From a checkpoint of a small transformer trained on Wikipedia: no biases in attention or MLP, normalized queries and keys.
MLP neurons of a small language model. Each row is named by its layer, matrix (down: output weights) and neuron, and shows model dimensions 128-191. Each number is 200 + 20 x the weight over its row's rms, rounded and kept within 0 to 999. A neuron's up and down rows have the sign that makes its largest values positive.
A block is one neuron, or neurons of one layer that tend to fire together. After each block is what it responds to, as a language model described it from the Wikipedia text at the highest values.

L3.down190,194,195,206,194,196,199,172,194,211,189,180,187,209,204,177,210,171,208,245,209,209,229,182,171,215,215,232,219,199,209,219,203,202,214,184,167,209,189,223,214,191,186,142,213,193,203,182,180,163,173,165,190,213,181,221,185,188,189,192,162,209,205,207,221
Responds to: Short inner pieces of words split into several tokens, mostly id in individual, also it, sc, ed, om (commit-tees, sc-oring, direct-ed).

L5.down2,214,186,160,214,218,234,214,203,180,190,187,197,226,198,190,192,178,170,173,157,236,220,200,173,155,225,202,176,234,218,226,193,166,182,199,223,190,191,199,195,189,165,145,208,203,147,195,187,183,214,195,210,182,195,176,206,171,214,196,197,209,199,178,190
L5.down191,146,229,222,190,209,233,188,219,194,216,202,182,212,215,200,198,199,203,203,212,227,181,221,180,229,230,185,214,209,182,207,203,193,207,234,203,192,220,206,167,195,232,181,180,210,193,234,209,192,175,205,208,186,205,185,189,206,199,173,233,167,205,194,246
L5.down375,200,195,221,193,198,206,212,236,196,205,188,222,225,216,183,173,214,206,182,203,202,173,224,189,198,220,185,166,179,210,202,162,221,237,162,180,222,206,211,201,218,202,232,190,172,149,199,209,173,212,223,201,209,187,219,169,187,242,168,196,203,210,188,218
L5.down465,183,189,198,229,172,231,179,166,215,222,198,201,171,228,193,183,208,214,206,236,236,195,227,195,179,213,215,236,250,202,237,171,194,212,210,207,204,188,181,230,192,217,212,188,223,210,218,226,204,213,162,197,217,259,212,201,205,195,207,143,184,179,213,199
Responds to: Mid-word pieces like ar, or, er, th right after a starting f/F or other consonant, strongest for far (too far away), also Farrell, Florida, birthday.

L6.down131,190,230,186,221,187,184,233,199,227,165,185,193,188,200,190,223,188,201,222,213,215,205,191,231,197,177,209,228,236,248,204,190,203,174,188,210,214,192,164,211,197,179,191,203,187,175,160,204,171,188,223,223,154,175,230,210,185,233,177,203,189,224,162,220
L6.down283,191,203,203,177,153,182,219,199,219,193,213,224,207,211,216,198,181,197,191,204,192,124,222,196,175,183,192,153,191,210,228,224,214,163,180,195,198,224,179,201,165,203,197,238,191,177,186,208,180,232,162,179,218,188,156,193,205,192,205,176,187,213,207,175
L6.down289,210,237,205,190,180,179,176,193,196,214,187,220,197,190,228,158,211,185,185,185,229,172,205,217,197,238,214,226,196,237,203,200,190,187,209,189,210,164,189,157,189,202,206,194,230,185,167,174,204,183,164,192,227,226,224,168,173,203,200,190,149,222,197,217
L6.down309,228,196,179,233,208,185,203,193,214,207,164,204,217,200,195,204,251,194,185,194,191,192,242,219,227,238,170,167,182,232,226,199,193,208,192,236,203,213,195,216,212,211,190,226,214,181,204,196,212,206,227,217,189,188,203,213,190,187,189,199,193,188,182,195
Responds to: Ordinals and position words after "the" or a number, mostly in sports results, e.g. first round, final, 28th place; also South and East in place names.

L5.down58,222,213,198,241,148,197,175,222,199,203,202,189,220,183,229,183,206,200,200,198,177,237,196,206,196,213,226,194,220,223,218,239,200,209,193,183,204,170,195,201,199,187,222,197,210,192,179,200,171,217,166,211,191,193,195,166,183,213,234,151,223,200,194,197
L5.down236,199,185,200,208,197,207,184,190,208,208,209,189,176,204,188,190,203,202,206,202,237,177,218,215,221,185,170,176,198,182,180,192,218,218,177,223,222,191,219,180,215,226,181,213,167,205,187,200,200,226,223,176,221,199,218,199,166,189,175,251,182,200,220,190
L5.down297,224,190,226,205,201,176,209,207,212,211,215,209,188,183,211,207,216,206,167,215,183,166,200,175,202,205,176,190,200,217,208,210,239,199,208,197,207,175,173,177,210,216,223,186,152,201,221,211,218,203,210,224,206,253,225,205,163,148,175,195,181,211,217,208
L5.down389,218,201,178,182,207,224,219,228,223,162,246,193,152,197,158,203,211,172,213,170,177,183,230,233,182,200,191,194,179,200,236,207,181,223,218,199,178,210,210,185,224,185,211,234,198,215,185,180,223,204,180,188,210,165,229,194,181,204,164,183,219,204,225,184
Responds to: Commas, sometimes and or an opening parenthesis, placed right after a person's or entity's name and before an appositive or another list item, e.g. Wilhelm Trapp, / Prince Harry, / Brad Bevill and.

L5.down22,198,199,221,209,190,193,186,192,204,234,173,174,201,213,185,219,183,189,168,186,206,172,217,184,227,211,208,198,196,183,224,193,219,193,164,229,213,197,190,204,213,180,194,212,188,207,181,216,206,206,189,198,189,201,218,201,196,241,180,198,196,179,202,218
L5.down111,237,224,172,175,205,237,218,174,248,176,199,178,187,200,222,162,214,160,197,200,218,222,186,191,200,197,207,173,195,194,202,201,172,201,173,202,200,224,167,177,187,191,233,184,198,176,177,181,202,200,190,216,185,185,175,194,155,200,182,222,185,201,212,210
L5.down342,201,204,194,182,174,210,211,223,204,187,216,207,196,200,240,201,205,182,219,203,215,198,190,217,219,217,221,186,191,196,198,190,199,205,210,196,202,205,215,179,216,193,194,195,208,177,196,213,189,169,216,194,195,221,188,197,176,202,190,197,190,205,183,218
L5.down391,191,177,231,196,211,225,175,201,226,200,152,202,221,210,177,178,165,188,235,241,212,208,190,204,222,166,204,181,197,161,205,181,193,212,196,210,147,182,205,187,229,208,241,234,191,185,195,186,202,175,202,170,206,228,182,195,171,227,222,187,156,233,176,219
Responds to: Early and middle pieces of split words, such as id in individual, it in literally and gr in progress, plus uniqueness words like first, last and only.

L5.down255,187,174,197,214,211,214,202,203,215,174,227,183,182,215,203,176,213,241,185,203,207,225,224,204,162,237,227,203,217,198,143,190,214,205,227,218,187,162,217,185,190,189,183,225,202,191,197,209,202,178,209,213,229,237,186,179,168,220,221,197,215,214,182,197
L5.down432,202,212,194,183,199,188,224,219,178,225,209,175,189,190,176,175,162,205,201,196,205,171,220,250,173,183,199,137,199,228,215,235,204,175,240,208,221,202,227,214,171,207,210,230,226,202,178,247,188,235,183,182,211,229,234,203,220,235,232,217,207,189,185,212
L5.down448,227,189,215,232,150,218,200,187,210,192,237,200,195,263,187,196,187,214,191,187,207,164,227,187,188,222,169,220,198,190,201,236,256,190,211,201,190,177,244,205,206,197,183,182,236,187,217,182,216,154,194,196,245,207,213,199,167,219,175,203,193,210,192,199
L5.down488,219,201,209,217,188,197,172,220,215,194,183,201,169,197,186,167,206,223,209,212,198,163,182,227,175,173,184,191,187,209,188,181,177,174,247,235,195,188,188,164,205,190,234,213,195,179,203,237,153,196,175,215,214,215,215,202,200,197,182,217,160,206,134,237
Responds to: Short inner word pieces, mostly vowel-plus-consonant like al, am, ar, at, h, inside split proper names, often South Asian, Slavic or Islamic (Beng-al, Isl-am, Salav-at-ov).

L3.down346,221,184,205,236,215,191,204,203,180,200,238,195,210,218,192,179,187,219,197,202,183,206,211,211,170,210,210,199,169,191,196,199,206,180,231,185,274,223,201,215,194,202,192,170,195,240,188,195,166,225,187,216,217,174,227,175,204,190,193,221,195,213,192,210
Responds to: Short vowel-led pieces such as ar, an, ad inside split words, mostly names, e.g. Hun-an, Muhamm-ad, Mon-ar-ch, W-ar-ped.

L6.down3,228,198,198,189,152,183,210,235,216,180,181,207,190,194,197,198,180,237,167,198,209,142,213,178,203,219,187,199,189,197,182,241,254,213,227,185,205,189,197,218,208,193,174,191,183,196,189,205,172,207,175,208,206,197,212,205,198,179,192,205,190,223,190,210
L6.down111,210,222,202,216,200,181,210,199,202,198,196,182,190,214,273,189,207,194,215,165,202,165,214,201,179,188,205,217,229,224,195,200,184,199,190,199,208,190,211,219,193,176,187,216,201,204,181,216,194,198,153,170,228,190,209,189,189,193,192,188,183,218,221,188
L6.down161,216,210,214,187,223,200,160,210,173,199,201,199,192,202,194,190,219,203,228,204,160,144,206,195,214,201,201,192,205,195,186,193,194,206,171,204,211,213,198,188,192,202,200,235,201,195,177,177,200,211,203,180,200,226,230,214,181,198,210,196,179,207,190,206
L6.down295,208,174,200,218,174,219,147,202,182,206,194,194,210,185,197,157,189,179,197,195,209,152,214,226,228,184,186,190,222,202,185,170,203,208,193,184,202,217,202,185,163,243,187,182,215,232,189,184,195,148,204,199,206,214,198,195,203,211,194,230,240,210,223,188
Responds to: Commas, "and", "&" or similar right after a person's full name or other proper noun, as in "Mike, who", "Lee & Marco", "Ann Newlands, fathering".

L6.down59,208,212,221,220,218,192,190,181,173,177,192,149,218,183,196,195,146,184,186,232,209,201,195,223,190,196,178,183,219,204,182,191,193,210,166,206,206,235,239,209,196,182,212,201,226,182,169,224,231,219,195,189,216,187,205,228,214,195,183,184,175,222,202,229
L6.down212,191,198,197,207,215,213,173,239,207,197,185,203,160,215,171,146,223,184,131,183,191,222,194,209,207,184,238,240,230,186,211,208,195,202,186,210,177,165,192,205,200,224,216,206,228,213,212,220,200,187,183,221,192,195,196,224,190,232,189,182,210,218,193,204
L6.down372,180,203,199,223,205,225,167,180,183,181,220,179,202,199,213,219,215,204,188,218,177,177,165,212,211,208,195,218,191,232,152,195,169,187,189,204,201,180,180,210,207,246,170,230,175,176,183,230,205,177,189,193,203,185,235,205,193,224,198,179,219,201,201,183
L6.down489,221,199,180,211,214,197,195,210,185,205,182,199,198,205,204,176,182,157,215,187,195,194,185,170,147,199,230,180,200,178,199,214,186,180,204,189,179,190,186,187,202,225,252,192,189,170,228,146,202,199,207,234,220,188,179,210,229,243,181,255,194,220,184,192
Responds to: Mid-word pieces inside South Asian, Arabic, or Japanese personal and place names (Dh-ab-i, R-aj-purohit, S-at-o), and " and" joining two names.